Weights of a small transformer language model.
Size: 14 layers, MLP 1536 squared ReLU, 26.3M parameters.
Training: 601M tokens, 6602 steps.
MLP neurons of a small language model. Each row is named by its layer, matrix (up: input weights) and neuron, and shows model dimensions 224-287. Each number is 50 + 10 x the weight over its row's rms, rounded and kept within 0 to 99.
Before each neuron's rows, "fires on" lists the tokens most often at its 100 highest values on Wikipedia text that the model never trained on.

fires on: ":", " |", " of", " against", " for", " from"
L7.up1365:47 48 52 50 50 77 47 61 44 51 50 60 48 54 63 35 63 61 54 40 48 31 51 46 56 38 35 72 55 48 65 55 66 56 64 65 38 49 66 67 40 48 54 51 38 52 49 36 47 36 45 53 44 59 42 46 48 53 60 50 52 47 33 59

fires on: " in", " from", " of", " more", " with", "."
L7.up932:24 48 48 50 56 43 28 52 52 44 40 62 55 43 57 42 44 19 39 60 39 55 45 49 71 50 56 40 52 45 70 57 59 46 64 48 49 58 50 53 45 65 46 64 48 51 52 69 57 53 51 44 68 40 69 40 47 54 46 54 28 53 48 39

fires on: " on", " in", " mon", " On", " with"
L10.up661:36 62 45 61 56 43 22 40 30 37 35 54 54 50 32 70 57 46 40 43 53 46 35 58 46 58 45 44 53 43 75 53 57 35 63 63 53 47 57 46 65 46 62 59 57 49 49 68 56 53 44 35 56 76 58 52 35 58 36 52 58 58 46 50

fires on: " |", " on", " in", " for", " at", " to"
L7.up894:64 48 52 64 32 52 68 39 57 50 46 27 52 37 54 47 38 60 40 54 60 51 68 49 36 60 49 51 53 61 52 42 43 63 52 50 62 52 49 52 64 56 59 52 38 50 71 52 52 28 31 51 48 52 63 66 63 49 43 52 40 58 53 49

fires on: " |", " in", " In", "In"
L10.up1252:56 48 60 69 32 35 55 58 35 46 49 32 42 46 47 52 52 53 57 46 58 58 74 54 63 51 46 55 46 61 51 49 50 73 51 46 48 60 56 47 51 44 65 54 28 35 70 65 59 50 39 53 50 65 65 28 56 36 67 72 52 51 55 62

fires on: " of", "\n", " the", "|", ":", " on"
L7.up804:39 52 48 65 37 65 46 50 48 44 43 55 40 39 56 50 63 46 53 45 56 38 57 59 51 44 46 72 61 46 52 54 53 48 47 50 65 56 50 65 49 58 60 66 45 41 51 52 61 43 64 46 55 46 47 61 28 61 43 31 63 44 36 58

fires on: "4", "3", "2", " one"
L2.up929:59 38 36 48 39 28 58 61 42 38 58 47 56 47 44 39 31 40 59 63 53 51 39 46 45 55 66 50 47 55 39 36 49 54 52 46 56 57 46 36 56 37 50 55 58 46 58 24 48 44 53 47 44 71 39 64 56 60 32 34 62 56 41 51

fires on: "up", " Sup", " ent", "id", "es", " trans"
L6.up873:50 54 53 58 71 35 55 60 31 55 40 50 59 46 58 61 23 38 43 40 58 47 61 41 40 54 41 48 79 42 43 57 48 55 49 59 55 56 36 28 53 70 58 33 60 46 66 55 61 49 29 60 50 56 42 40 58 48 46 34 45 45 44 60

fires on: "um", "k", "ip", "ack", "im", "d"
L2.up904:65 41 54 63 44 45 67 44 61 46 37 36 65 48 37 48 43 45 36 61 41 64 42 54 46 58 51 33 49 46 40 58 57 66 56 46 53 38 52 46 61 59 43 50 59 49 50 50 40 54 58 47 52 56 45 38 55 53 45 58 27 40 30 55

fires on: "ad", "'", "ig", "2", "3", " May"
L6.up1375:79 38 51 49 50 37 60 51 51 58 41 57 43 44 53 30 36 52 52 50 54 32 36 56 54 61 40 58 51 58 38 39 34 45 40 54 72 56 48 45 67 57 49 46 43 50 36 36 63 56 64 59 43 78 52 51 43 47 45 42 58 38 54 41

fires on: "op", " a", "ip", "p", "ing", " number"
L10.up1006:64 58 48 44 49 54 50 45 50 35 59 52 61 36 47 57 21 64 57 58 54 45 31 64 38 50 43 42 52 54 50 47 55 49 57 66 53 57 48 65 39 54 60 45 48 54 42 47 74 35 44 52 45 56 63 58 62 40 34 58 37 50 61 30

fires on: "end", "et", "her", "ace", "im"
L2.up474:54 54 56 46 48 47 65 51 33 39 61 55 59 32 53 34 41 44 45 52 47 51 45 66 47 51 31 39 56 41 60 63 58 50 43 49 56 46 33 30 74 52 35 40 61 53 42 45 57 53 37 69 45 44 59 53 49 44 44 48 69 58 40 61

fires on: "k", "W", "l", "um"
L10.up486:47 36 47 50 22 59 49 41 53 64 49 43 67 38 48 57 42 24 52 59 57 60 59 63 46 47 41 52 49 47 45 53 61 51 67 40 51 45 56 53 57 41 56 43 53 44 68 49 49 67 46 49 36 39 46 42 43 42 51 44 39 32 41 53

fires on: "s", "bum", "ther", " lead", "l"
L6.up1042:42 51 35 59 52 41 43 32 43 34 60 61 53 54 51 40 70 55 54 58 48 54 29 52 72 48 46 60 58 58 30 60 48 42 43 69 57 43 61 61 59 59 59 62 48 54 50 60 61 54 58 61 47 40 41 65 42 36 61 49 59 43 37 44

fires on: "h", " p", "'", " a", "ing"
L7.up924:62 39 51 50 57 56 41 50 45 27 53 46 40 46 35 57 31 48 48 45 54 54 30 51 48 37 52 61 64 58 65 40 48 50 57 79 54 50 34 56 46 55 36 51 37 40 59 39 55 47 53 51 56 49 53 63 50 35 57 51 58 17 56 51

fires on: "\n", " under", "ver", " station", "ot", "one"
L7.up988:38 34 40 50 54 43 36 62 57 42 45 46 52 59 47 52 58 42 52 44 51 46 45 74 69 45 59 63 70 41 48 44 51 32 50 56 40 51 23 46 56 46 57 51 53 57 50 46 58 34 45 40 51 41 48 76 48 56 58 48 56 75 50 38

fires on: "\n", "s", " over"
L7.up1188:51 46 53 62 68 33 36 53 49 47 41 60 53 63 61 53 59 53 79 62 57 67 40 61 73 57 53 34 69 40 55 47 41 41 47 57 48 36 43 63 51 49 50 51 53 60 55 62 51 38 55 47 36 43 39 54 54 50 67 55 52 47 41 43